Part of a small language model's weights: vocabulary 20898, normalized queries and keys.
MLP neurons of a small language model. Each row is named by its layer, matrix (down: output weights) and neuron, and shows model dimensions 320-447. Each number is 128 + 24 x the weight over its row's rms, rounded and kept within 0 to 255. Numbers have three digits each.
After each neuron's rows, "raises" lists the tokens whose logits its output raises most directly, leaving later layers aside.

L7.down1433:104130083130175106172154151122099092144080138097095139163121148131125112099110141161149145115113115146103151104170125119090172163112163145115129143120143105136105136148098164094097121121159100137149165145180159122127125125141165116141149123151125163158196153145088120120148124109105130121122146146087157090124164122151159115142121102180120116153111143108187132113125093144139115126116
raises: " times", "ently", "ively", " time", " favor"

L6.down1131:133129107104137092117091179106136116136150156124142159119103141145164100105103143112123082120130110184109147181175165149120156095115144134152177157093124123129149128138104110145158131120122097130169115107145169126066121109129126132105134103090111123117162187128140095133140162143131133138116099096121108133113128131143149112120150090159118107137166157121157168159129098174140140123172
raises: "y", "ace", "ents", "itive", "iet"

L7.down339:113110091159147107115150123151115119139123086172135116119121102105088145107154105091123129111168129144144146101164115097126156108131121145129175082098136142131148159103145116101119118111086134134120154121167138103126150104167134123113149133144114062123104105153119087150165156113123161164128147111143150112169096122137103180126116136119142136149061103159087140107148112162132131145159
raises: " the", " this", " its", " their", " a"

L6.down336:131167098084087131095114143176086105132156094105173156113135151150099160143126097119072173118130129137146157147136137080160097126124139165113111127115099128112123103147114128103144118143160177107101171079143210089124138169110155175098127114129132138168144130101154146100134122072138124126119125121150093102154096106090121150091126155108100117124091149176165134133103112087115117194161
raises: " others", " other", " another", " more", " many"

L7.down722:173082113120145163137076132153152115157110120134128117116119122087108163098174144175099114140135123132125120133136124162160157129119150113155101147182107143117113121117139142127122129136131139140146107101111139133158119119100111110102162151129086121115098157146161113106146199144132139138097136097165147134122123112126190176154119111114108126164117119140143110130125123122097144139143
raises: " a", " another", " an", " one", "yan"

L7.down279:129103130124128152089104118109129132133135103181115138109082133145116108158136095154136093114123112115171149117103069122126135121127140135088152104138073135160129143079142129138131093139109127129112152169101138113117141123134097118144153093166099121140141133123137131198124068085127130153150153168172129121133168190133089088132120146106116183122133126091147157132116081130162139146140
raises: "56", "00", "28", "History", "Career"

L6.down748:081119145114194168140119142132142125152135103146128144124124127101124164123113160147122142123105131123156186182139156108123080141140122171110133096158119128116100116122129136145146122114110126106161151145127128152153149184122103104137133127148155160127100106145115126179100124055169126084150126144123153104122112114153123115096110151168160162097132089150107102123116128095057108096125
raises: "aks", "akh", "etime", "ya", "ies"

L7.down451:165109085121149118132154134152115115134128081099168086076104119152088126111166160125118138106129118126117134101103138172180163112085130129093125101129120085107143084132114124104109133114161155128114138116111138108114147094140127041139171126117097096154126095153135112135155165150144133150109109091120158096153142127093132143126114114133133082133104142087107121123121105160119123141138
raises: " a", " an", " another", " the", " also"

L6.down556:137150135135095162145107108131106159157119093109135138127137124070089165126112151131141085106160130131177118134134129171126137143136132162147156181153086079106165108157139110124115167149129126160123169145100125115134153103110145154118096107130112123133146091153137157124113113124108101104132130125109093151121152140100104109116116133103092086120127149154164122158110121141142103165183
raises: "ious", "ance", "ant", "ators", "ets"

L7.down1286:065148143111118102156104107129105117136108149115135113181130096132160120140139085186133119176143115144128109146111146149152142145191079115132099111141112157170174130132156131089087142182198106139088138113160082116156149124171126156109152156147113125155128107135158110096137150116089126132100094144103144159105135132115130132147091118154155111117093122113103132130136110140143091154154
raises: " deal", "ious", "ictions", "right", "ential"

L6.down265:096108157128121121163094118143064149142109118116152149107119159098112121107105136145159113158132141107129156156108116147170094162113173118109143143115124134160145118141151122124143109173141090153100165141135136147093107119177105117088106153083132132138123125134138127118119076125122127131160107171109134154105186111149177116097073129109100116155122102134132125126131122119145127147106
raises: "ators", "ator", "ating", "itar", "athlon"

L6.down1339:162120136166138146170146174125094124154087137107111121127119142126102133125137121135134104124146106191145112138126078147132154113088143064124093142130143153153103102120102103107128162085107173147114151106120118127100126167111107120161079138113076086148138105123149135131145144158110133088159146133156117154157121149157106170146158149122150156134112128161132093118108107160167126152136
raises: " a", " an", "aged", " his", "age"

L6.down745:149139148084127156144128136132122128119114138099185147074092135084168172149143153085149105113128107079131170126108108111087112144147089101142149098149140158110142138134150112160130174124080154164135134143119154105136160132169141133127112114126119149122121117100114116109094131131163138138120099090148112113132116163135125134153066145117191159108124128126187091150129096141132127131130
raises: " It", " for", " The", " For", " it"

L4.down1457:165146164102081144153140116102134153182147151133102123139144153142142164156107136143125121101105131123146094116185183102131086196150099113125184115130094103130182097173153122098140121116124122169169133142124090089129146142109097130105109151121148115164160129106108159141140134147124139130127124110109108120092132172092113111108086118104157120124159144138123116100106135136123135091131
raises: "i", "iary", "ices", "ii", "iac"

L6.down399:094154131095129068123155172145117149087131136107137144095129139163126102128155166120117127155141117154122135142133155102163152188144130151126125118135097112128087095127128156126122156092091147140151132123097093149125101084139111110149140142131111109077134111150145128167160106113106137137162134126126105120168130094110100100152096141106127114155091098136165144175127114144134097119113
raises: " this", " these", " that", " though", " he"

L4.down1408:156127140164153134153111093154114160107119113128124098148131135161121113114141142126128164102171117116104128166115101172155121109139119096138151086109133129123121121104127113189062116134166158131137105148157088128129149084131131155123128143155130106101185125116105143141079140154119129158150151171122107100147103119133128181136102171085144139106151161167123129116102101118087111089149
raises: " him", " it", "ful", " them", ")==="

L7.down714:182148139118150147120164086100110138112104151158119119122147120125151138115096143122137107128139127161152143120134155097119139095138102137071133148092106111149103132094116119107119156132124124136107135107084109137088131134199144147095123122096073169156090084114111128126131109130177121084119086129121076141102124158116085087153124160081120106132106109169146104165136121132138165108223
raises: " been", " be", "olk", " become", " serve"

L6.down261:157128084079144124161135135091133118175085167127177089147135127120104134159124126151080102128133121100128140147112143120082134109121147138145084121190104123108147135114126178144137154121164134131105088131120133129110111120195107112125105169120154158158105126142178182106159102136157132134118159123162131097085140134140168119088115114092126078133142132139126150130068149162137162095089
raises: "ian", "-", "oo", "s", "pur"

L7.down365:090158116112125129126179148117106116135156120151137118130155147117148140102085111140120131148149147145101149139124132134121147132138115127163127123129094124115162077150110113117112112130166081127132132139167071126117124163105108144115126119158124119150127135134114119113181098127139128126104106155129170113122127158088126149128125106127116120113096118088142095146112118125128094114102
raises: "$", " $", " 200", " 150", "azi"

L6.down1061:118141177112122166139103088117141144103165102103057093126094185149136144097128094128140160122151159147155137106135143169149105142120122142128130127137126117165111128153111126118151149157141089126192117138117105141122149096141120146129108108170115140175139123161118130120094136106138136096090087172146157133124111149107136136100149163173128175101136136125172099097114169122147149144113
raises: "ables", "ated", "able", "ability", "ay"

L6.down869:123081141100111102118135153137150134092152112135094133151082127108129111145083149160118129119116142103106175138128094079116150169133151093156088102112135155140126133141116141097114127121113134134122084160117087110095184083133158165122102132129155148143092129099142153104131104148114129135110088095149155152124132072132130128117134087090132174109164126152148140138127127097136140130077
raises: "'t", "y", "ary", "yth", "ard"

L7.down83:120110102131168178107113097122110125132124122138119148125149112103133141116129165120117120163123159130122115142134128164144159074107129143111171150101122129080050110121140132101129128107114128108136090163142119103085104072157157076115139164118126112153105115115180118098134192132110136138160082145110109090081131125102142125133151110124104118164138165105153098113134139127115120114131
raises: " a", "ched", " such", " another", " an"

L6.down716:122119134129166130182127129136112161156142137129150112129131133121106145098079153073145121120132126143168151157127144140111144096112158096165190153161154168118096130121132084143131135106112148096149128143172153132099143103112102131143098161097145129101110141072102110124076116140116129094139152138139084187124090111149132133116172097106203153128112166153150140179135156126083127091092
raises: " each", " it", "grass", " him", " them"

L7.down345:108091083099131104119116137114126093119150118146135148093151151108137112091154145103134093137133101118117144203058110134141149133124175191125140137134134121121178147166157125120156113137145188096136134117159115154146096131131105118125153134090140134142155127160147065161118157121108143154104124162130142127121160098161131143116142144128189131124112151150131126119085111123119116129120
raises: " ending", " saying", " making", " preparing", " placing"

L7.down1169:095099146148122139141117104137101105126131119144091125137144162139135130135167123130136125120144113129137137162139108131098136138133122152117131139098138123157098151144137104106104103089081132132141145135124136172085132141118154124126111105127115151120164153113126143127114149142155131083120115124108141110114078165156113135129133092105140128148122107125120166152151118150146180119134
raises: " it", " him", " off", " her", "ishes"

L6.down567:083131116107137139127082123174159116133123099134145106137144150093127109140143132095104123144117149102113155146129096137172102129092160092107119146128119151128101136139110085126097131121131172101092141131099145131121123135084122140149156111110131110142148122105149165126158118150056104109130074106147123119131119164118165132162164110128099125155121106124111146142166070201131129130148
raises: " help", " support", " addition", " influence", " efforts"

L4.down472:106143143159126133117140129109129123161144123121121142151118098093151104096131103127129129143160119116126160131144102135135093150143121139161156092120116094133099105131101165110090107140096138159145175133156149122148151094134120161161103150134125101117133121127087128134136130154053156138149117145173106087136121106111153123120109093106120102116116125149122146104108118104147128120099
raises: " time", " times", " day", "west", " (+"

L7.down1447:101100133138107112132115135055137126128127134094143121108133125100106114185155163116143118143110122092134138111116171127113140136161125122124114149155123114097093116198094128141194108136128148116145107141119121095143100111132146112129152105101119144160155165080085129131113138193172130113115148121135154158125148171167123107128128123120136140106123150081165171120081109129092138133104
raises: " killed", " occurred", " spread", " affected", " forced"

L6.down180:174145126101136112163150119118092156131153125119118112135117161065144123110122137114096156119131129119170082150138145133089136161149126171153123120104152166133134120171131112152143132101077124150163110121160139130097130109105140133111135150110139124051152154067129126128174123116101095068113140120136080142087128114103126085104114182101177156090137088178137109145132140112117125130134
raises: " him", " it", " he", "hed", " this"

L6.down445:111116124103144131147163139090137146105145159143136165127141149140142121133128150146151129164145113135125127139155144096118150141145118106158143100115093098127114134121125100162121156160104156128135166123138140131180122123086152167136096127100121129097155176096136097160087111111158148142139161096126160108095157098130079168148099132113117079132126138109137190168139124155166123167148
raises: "'s", "’", "'", "'t", "othing"

L7.down344:097158141114145108133142101164158145130159118087097116127085070098045132122119147121120082142121109129139117083089126124135134106114123178166138168126094099086167112139140115145131160081074146118108124129151162103117115138166117134131134130111141127144084128151133107158139119126154119148141101123101136115154133127099103134138141118119114150116161145115113134126131099187110175138139
raises: "inks", "all", "able", "ink", "ability"

L7.down368:124145138106114096122119099106119124139163124110077108110081132114122087136136103126146096148076171110121129146143152121109122096143126134158136131154121165135074170140162170127110133131074090122134146096151116117166112152124143115151132138101119124095187118122119119133147121128100105075066089111144138124106083159131165150137118126135072147120114133169103077141140135108153159127155
raises: "ining", "ating", "ving", "ing", "osing"

L6.down1456:123148135151088141128146151132106139098096149121108106138069132104140122115108112143126152126163137147118137139227144140172106118117127130123153144163106117124152097150146135141100146115159153131145135111129083119164123101119154106129105148168138124093117129127144091123122133137180110140104142121157127093145131121163124135091099111136155138061102116126134150124124148104122085114137
raises: " fifth", " runner", " sixth", " fourth", " 5"

L6.down1118:153129157153137149102134141160088133133120146181162153108094144122118098089140128122166146092108103084153133141113136105145126130193142132121153131165147174095125120159103128109079131115146132143138103116104110095147114121106162128122135166142152133140124163093068171124139115128106083150126105149096130098121099150095150107082092125129134116110154120140097099151145163119126183091162
raises: " companies", " copies", " agencies", "ities", " stations"

L6.down1104:146121096141136123125153111145132108135113168092131137132087141154132084148144137121155147083123146070140154111119117115110119135137079095161107121147090117141163094174130179148082117071118123145127158138098150164141160129095142143171120111152144153108147151160118133132101134155128111088061119144130111144128121110145118130113147086158116105111100140139113093116098071149127142116130
raises: "ing", "ining", "ingly", "urg", "house"

L6.down582:097147115088118147131138155140130161139114148122112136138118118115116116173123184114162119057093123116151107141117152135128084129156112161134113158128109101133138155120156144146123143154124121109133155106143134135105110131101129093087104160115157127131136143174143108160144146145162163134109105114127153128130107179113106100126120136129104100159141160116155093145112103144125160135141
raises: "ion", "y", "ies", "ial", "iat"

L6.down956:089122131100167111134116080132140115148107155132113088121108115137166122125136100140175128128126118103137104141166174105108133118150139135064132133131097121159146130164113147145143103126104148131095108110109146139090133111083113130077123109103153141164139127110141150113128125146148123124103148108087105097088164143159142136150161158140103151143121090143109116099085099080123128084114
raises: " be", " have", " occur", " include", " lead"

L6.down37:180131143152142164106138115115145141168138147137100087112165134104140156115120118108129128104142071118129135145128105135127116117174131147114136135151148184116108148145156136117075135123109152103132148140122170145149136119111096117074143169129121107116114147118093134149080123128106134126116107153161136141086108131114154159124156145076163147176123118153121116137149127110141191103113
raises: " it", " them", " its", " It", " him"

L4.down1067:096132116103098107135147129152163136132118145091126151145136138155080098121139131117142090106135133128178150150140172128138158161204108134100163170143089142165156162112140138123115133118167116123108133145094156157129133155090127126129136122155159160121142122138160110097124117125151096138099086139100142113086146134152121128129076120146150130139130150090162144129152090114145138126128
raises: "ountain", "ions", "ference", "othe", "ible"

L4.down1193:098134167108111130087140151115130119151111116167116141136133151107147152146141146089134137109074115126107073129176136085108143130156100137155133139105146119157088099096178175142120100165156135115143093131134130161136145140069118101145116139100142110141067131107143153107121125131143134097122113112116101116131163154119137166086123112120137114131114108080107133165150141090131139097125
raises: "ian", "istan", "ish", " nationality", " Republic"

L6.down1113:146147104149115145131115091116129163124133126156135077138084130096170162131121122123140142074138108115114129153095091160080112134121139159110123133110164147136162135127118131197137099155098086119120089110142124129124163125110171086122124136162152119140152148118140152129169133125107146106162163151132098126178136140120160120170119107140164130133160138106132134181115114131155093127111
raises: " →", " Nadu", "==", " BC", " km"

L7.down1075:169129133126150122147135146178094120131067134173139141111133100125128130114138134166122144126101169141108131116155168100159188133133161132143128146142126146152141153153103149113096168106126131146124102123145162154115125124122136105100140170134154107143117133120151138159104169141096098140147094127128161127126130105119149116106088120151120112124089109172090103080138140126081157087128
raises: "tures", "ities", " films", " stations", " races"

L6.down1353:078105105196135109093139130134145131151118152121127122105155120114099064135090131117147145106130141119074117143155150136136144137107133108106141127039090113096147139108127110142125131112153109130136166129136108126050097153115166109167144164138101169125110128114139079125083114142152112150121090168110162152119118117136149116167126105145146172170133159117120129123084137132114132116145
raises: "y", "ys", " .", "ache", "yo"

L7.down1123:130135123117131128126139118084139138152126144101108166125155121126129076096150119143111112137082116122137107162135118131143161142109100115111153110138140104136126135163155151123149136133138158194103140101109136108126124133105144127135148076138155109131149147072098116143099092139147097123146117091163146127112158110096085129108093137126076148149159132126151140132137112143143106153157
raises: "'s", "’", "ative", "ated", "amed"

L6.down381:106132156132157111106118114157141084131092126134142088152140163129133127127097096117186169106111136140105132125092100157103149100148183159121138124124117123107135151122105138127150113149158116142134123126111100156051132125175128137157136159171153155114153157130125141137113176124151132170149113144121157170118128120134148138090134102111164090119152100155140121104102119150123132141145
raises: " respectively", " and", " both", " all", " but"

L6.down80:148151141144106089106149142133113124150133137111123158132117107136115100093120117136143143123107109149125118135119137114104105107143102150125112129124168133134105113145156166164140108121208114105117163157124154096098127138156098173168114098144123150145147116108113178115140173112094123156114140137131126118130123089142096166128123114127126093144143194141140135105132160150135121118087
raises: " time", " day", " times", " era", " period"

L7.down1247:139158124173110113133092097128108123110170152115134098119103119134101134100147123115159097163155158143135156138137134127069117170121094132161134145099141125119146069108154152150125104126116128164126168126145158135104156086109148142134158114135115152137130182141099133110118128162124138134128143108127153156132115154145159096134112138143120104166099129147194128109075100118142133088148
raises: "born", " whom", "b", "footballer", ".”"

L7.down36:116122143124119121139105176132118156134142134106156110149136185172145119082142148113171156148160127116119130115108135096120104094142117099120136100120156138140116121090095111127121098134151101121114125125108092098131170143139086102110141159171132151102144151139163143134152112127132129187105091093114119163088126088147071118127074117116157129123108179164164166171064127157129103104120
raises: "})", ")\"", "ocene", "idae", " purposes"

L7.down1498:101114109126125149087163128165128144122117153091066104158111140173148103150174119137127114181131157134140132113168123153130137162127135102125126158149079120157145105138168093147158143112143131133160167113114111157103111125099121125125115136122150110105138125153142139125112127127136129124083143126108127104116083093114157080113119061135134164063121110073142145158122107121151159128144
raises: "iform", "astic", "hes", "like", "ability"

L7.down869:100134127138110177125141158153119107146103096135094148110102096071121147147118105133166117126119122138112113106109117176108112102102114111096106139130123121173089167146154132145154172130129144146099147115166104142140153136154117157088172130108102127118100153088132123119134125117092143126123167125189115135132114129171111118111121110089088121126142120121081124145138128162160128091147
raises: " :", ":", " -", "?", "–:"

L6.down1367:115152140108149117156106199123100167130113108172158122133095102114126109123159089155136121138131128161150102106086100070157154121136143179092141102107098099131113143138125128108162164111136128099152130104124166103137141158079158113089103156118077142134116133144170111166143172140122148106089128120124106131138126129113097134131110115150138125130124125130141091155110140147141120140116
raises: " most", " few", " highest", " lowest", " best"

L6.down695:106123149126142106119161086116115118123153154113107168125172128145130135090112114125145126138153148077150112157136141119116183149160161154084149147143128131146137117158177128128147128152093122091152155098138104119116119078132103135101159148102111153136155132131132084181156121152121124139134139115176114190128155147146109178138114127126156119130124128153109090111111113127154173102139
raises: " becoming", " ending", " returning", " serving", " making"

L7.down803:116082142109117109132121147126120135118116133150135125166112157138096170136152121120115081145182096111151176140093124110126077096120148137123099130107122132112150160111166148169114137124106085122134113121151163129095144127154152128127127163127061152099144155140106145124154146140081155136077124065148122100120127102119138104128125110150125104123107115103135091131128135116101153167144
raises: "per", "er", "ert", "ew", "her"

L6.down1235:117160124166080147086090132172126125134133100135128113123157130142135105131094110145084146133123119157127101114116135139120142158110090140136143111126098121137167114125132105122170103138134120148169117144115095132118131128119116151116181175166111119121152104121136098188103100111098126090141077151157157110092122150129133155151086079143073165110152133144120105161113110103104148135117
raises: "emb", "lor", "ge", " two", "aud"

L6.down76:153128138146133119144114137101112184142116101152127140130129068147124112091131144105103126175141120176108122163155109143134119102119116145125144121134161126118127132080137063091131119156167123139091153150165136119122142137107112133107176156106108112139094114098118152154070126138132109178161166128095104119176117118103105172129124166066143112165092146148126127100123154136151131154148
raises: " the", " its", " him", " their", " it"

L4.down1141:118133090131156095090153148132152145144144170101126112104187150118108122095114154078155148083153116167104112148116131093116155092108149137139088070136117141098090129102109088153154098091104111143124143131084125109136132093149114073139153169141130142162137118121140135115139134110121124144135159120112139136139150182151139138115158159151125107139112089123128124141081159167175138127146
raises: " but", " and", " though", " yet", "edo"

L6.down764:128110136097118095124139124146128126140126126132139146156170154073121090102130158153152108133134133083112112137132135134126129098128113158190155138153100127096105107140119135133139126131154130155151102108176103148137146131158090119113127100117118143148141186130112135135132091099110116131087130118113106102146125142153118130112094123132131159119103147078158155127101121143126118154105
raises: "e", "ist", "ists", "ated", "ate"

L6.down957:106117122078145158116130122158147144134135093155183133134087087099142081105133108133165103102151102145123093147141145063130150133117128148153146071084125083173140142153129118111122131113103105120119156109139115152132140155143143125109093157121151149126137134128127148146120092162132157101102127101170119085140128088124120166076147087098164158128137134122133128162138152191138149173091
raises: " fin", " stars", "'s", " most", " best"

L7.down1006:200152119190144149118132124139149109128090188087107157164134170121116156133154131130144147148122107113078068126162144158083093155141122092129139150140144124058091121118125162161119116152123155137156136124111154106094111162118131156137128129160129135109159131149137118118132084113149129098104132108150137137149110164142071116137112141145124193109162149126102090173136136153114123182123
raises: "iley", "(", "het", " Number", " No"

L7.down629:160137136135154158108126157109097114136127133137151110147141159139110092095146175144111134140149054149113142103145073107117145140113146126131122133146120111090142136112135128124094100093120115122099122142161167115120132133156117094140145135132094130141112156128154114129116111117135127132136089117109108074149104156150117182116103159119103117192116147115157149154102139156114150154160
raises: " the", " its", " a", " his", " their"

L7.down1270:124143192104118117133139121173128163152132133126134154130148127100121152167119124127147161109159120081100111151120099132089136149084133171135105120109144147117106161106095122145175109185147155122131151113131133116148133135092211169158146108155108140142129146133131135118149117150154134145106158138163129139140130086137154152128124142137113112127157086141115144140141158192128122177172
raises: "Z", "X", "K", "Q", "T"

L7.down1173:073131117065131075153124118127107100152103140146147098114106113153101112113108141169111139163112132129145147081102116109128139151118129135099111155135152119121106105161091116089196127115146091141063140070098109106130111095135136115112092110120113106111098116167119111150141126166104152127110115103181156123113138119099145123131117117118115124151132107139113118130113165121145121092099
raises: " died", " lives", " lived", " wins", " participated"

L6.down793:143129168117109112092131106111116143108122115144149089115076082133104127140168129136146140112113173098139105109144130066166153096123134074126136075140108096130159118133147136136140120134149144110108116145120144109108118134117123155115116102168143078128116176157147089125136139170111101103120113130134153161142150162121127101141108165171115098138133107102082151094157140145117173083153
raises: " candidates", " players", " participants", " anyone", " guests"

L6.down831:144133123097131099125108169125087107186142101150102169083154084156067116109109147148160171095172117109158130133120124157136146107129149142132126129145152158148138129112141122065098155107121112107124101138129141070171102106145146096130150152091120125078126157076142164132109104133162126147152114158121113113119111121130114126148091132102126099162138099080139152136123148126136136142155
raises: " the", " part", " this", " a", " terms"

L6.down1247:140138134124103090141139105118126152114142078155147178076129133096149142175098120116147131111121162156157160125156138133138136132134155157117115096073125128143166119133088154101117111127125116150101171146150144116178171118170102133152162094130147135127133143107117097153135160145109116146151117117099132118147139124130109137144070135083090122086111102171127100107150108121148121113136
raises: " into", " to", " toward", " towards", " onto"

L7.down1391:178169135130139129110117136143120129132144132103100117101150131162105095157175132140100144162139130157104102125111084166129113155127128172103096111138125125086095104094129128080114152084123126135121142117159135111112166125152116091138131082132088118092058119129148132148110115145111150124131116159134149103131086116132138190074147143148106135144136129078107141163095128112146149133116
raises: " a", " another", " an", " victory", " its"

L4.down1260:128143151135136135118127159129125152126141137113129182073132134160183094117128144138101151140137130163088155114160057134172133145147127157123119093146112142136123129107142078185138162122123165120136148109137121123140094094097098138128143147126109157136144118119121105139146131103149165146155112112149154143119144111163113108164106113149085167177128126167146121100075136155145132142108
raises: "wards", " that", " this", "ção", "ward"

L7.down242:151091090147122094138138135149124155142143142137148082135106156155101123097091161087136143123133100147126076138107100122119141111151136167144112138162157143152141179119161114065114133147157125132169139118138105104130108119117167170111114084062120105122110145128073133095106113159131142131128105148111143142168098147175126178136148148086140063108084143149100099112126119166121172103169
raises: " them", " him", "ond", "iro", "ic"

L7.down863:122142124124060103126160123149133094171133150149107168136106109130128124095132094119109195121169139097116086155135125117104107123172116095115126163135130124151169100163135129126085130169104133118134135146113102073107158126072115135105088157123096167109119117154132146102122185108108133121084125124106122118107146106154134155130097148088171119114148131123152161139140090122123103104135
raises: " fourth", " third", " last", " second", " fifth"

L6.down629:120162153124102160129136141110107130144150138113160114110165140115131122147129139104093113130106159131136098099150153110077093091144121108083120113120129112149143172122138094152102127116142137141125116121109076097118131149106141160082110084113164156141124108101169135160141129089083120134112112133096152102166157154090116152066108121171126120141100131154142117108118100109106149143136
raises: " other", "Billboard", " others", "agon", "load"

L4.down94:102092109136113099151164159154146173124087128177157123134126108123123162119099133179113176125185116139126116093103099098149135085125101123160134111103156122139164098113150109082141127158091112078140148103137104127146099113113151149122120117170054122089083087129118117187106124171131131133107116093117152091136145096120126115109083130102114136157149121130116162108136123152146106148139
raises: " who", " unable", " born", " married", "ever"

L7.down980:104146116096131107116129073126122120124113148161093121179123183087128152177106152135119146162112111128115118115099136132139112105121156123125124113113111122159118080156126140130136115125129132147130135137111108142154158151158126172150092104102169173096129157096131125122130092115090136118097126114129133144111168112128095164119143114153125105134115135135156124134138131105116140120094
raises: "ists", "ist", "oys", "ican", "ator"

L6.down351:113134130129158168110124122131138108115156112122104087144160091147145123117134095160132164145104125088139165151124145089132152172108132084121141089162115083125149157107109142125129128157125128111158116092083086148137141171107143134105184119124113137163178113132139102112116095094142107145073097153142129126064114095126124137150172091114163135143157123133102153171090073144113149135124
raises: "ged", "quiry", "mates", "mate", "ge"

L7.down202:123133146164147100140138122123095143142089113143106113152136129158128135091115114133148132180117059172120133094127133111150134145148092103091104144137094122118107144163129119096146143139078125120063166110113131123141150116126118125119121101139153109082112101141096129132161165146106159127135128126092136148106115115111122129123124182129131139104108103109117135128100078158117143123148
raises: " named", " which", " founded", " built", " also"

L6.down595:155129113152103114075128183109111128144162140163151102140121091122157131152155120120152108129157168159126100128113146108174133124129124118138122124080111100109105089095147133158093101152120145147174130142095130111109131112154112156127159156135132112105133138124173122146103135153108089142131155139140119125172091079111136100147115136120097125148138118142126084174124103100110121140136
raises: " including", "including", " such", " all", " most"

L7.down12:134161183132118111148150104131092149132071115116133099123143136115077123099106115123112089113128137107141094121137137106132078168146128141122112124112146161121114178127100134097130136113147147165107145145117156133108174126110136158150140129126103129123118141159164175106115160107154128117106139140154089129103159104124114153135117123128115127115120153113152132124118124140127100124110
raises: "ants", "ant", "ers", "ance", "ens"

L7.down393:080138074159139133134090093099142156115136126107107190061135098101149140150106139100125135150137121152094123088170135131121140115138091096142118086120143120100113135157169131114172134135146156124134132145101129128135128161116099107155117117150138115111127133120123089151141101173121101064113159136113150128163101148129140120158140149112118099078100172134111134120128123112159143098106
raises: " to", " towards", " From", " into", " To"

L7.down1166:154109063167153171181094116115168115107101090117149136176160119127124089130167117131141143109161132156109115150092158100089143142093101135129126154147086155118121168130162124138136124111158135163118122121158103158060124162119152128144145127151149127102109131139116138158124077169151137100094111135141160154131153098149136096083115125187107156107104152143066126111158145101104139145143
raises: "ons", "ards", "ages", "ard", "ubl"

L6.down1504:157126150104134094115129145167082139136044109187151131131116101130123137114185146160100117143077126167135093151149130092131160163124156137113167153108132168191133146175100123125081170111096116169150111125104122195148142116111119146129131179102157144149159140091140144147142156160103091176158111109160123129148106132114109078124085128125121115146143110178122104108164154104092154092115
raises: "tures", " designs", " films", " ships", " properties"

L6.down255:129145159117052147132119149128168137139120139146141123169113106106091103168146149136099120106127112117146100104143131133132163129150082151150143122123145075137105078108129130106115134143108120120142115157104104125088118104116112165155099144094124089081168132109118161111125119129140110127091114099152089061113155188128128162125126101145116151120123120135121123117137090163137184169150
raises: "i", "orum", "ii", "ords", " GD"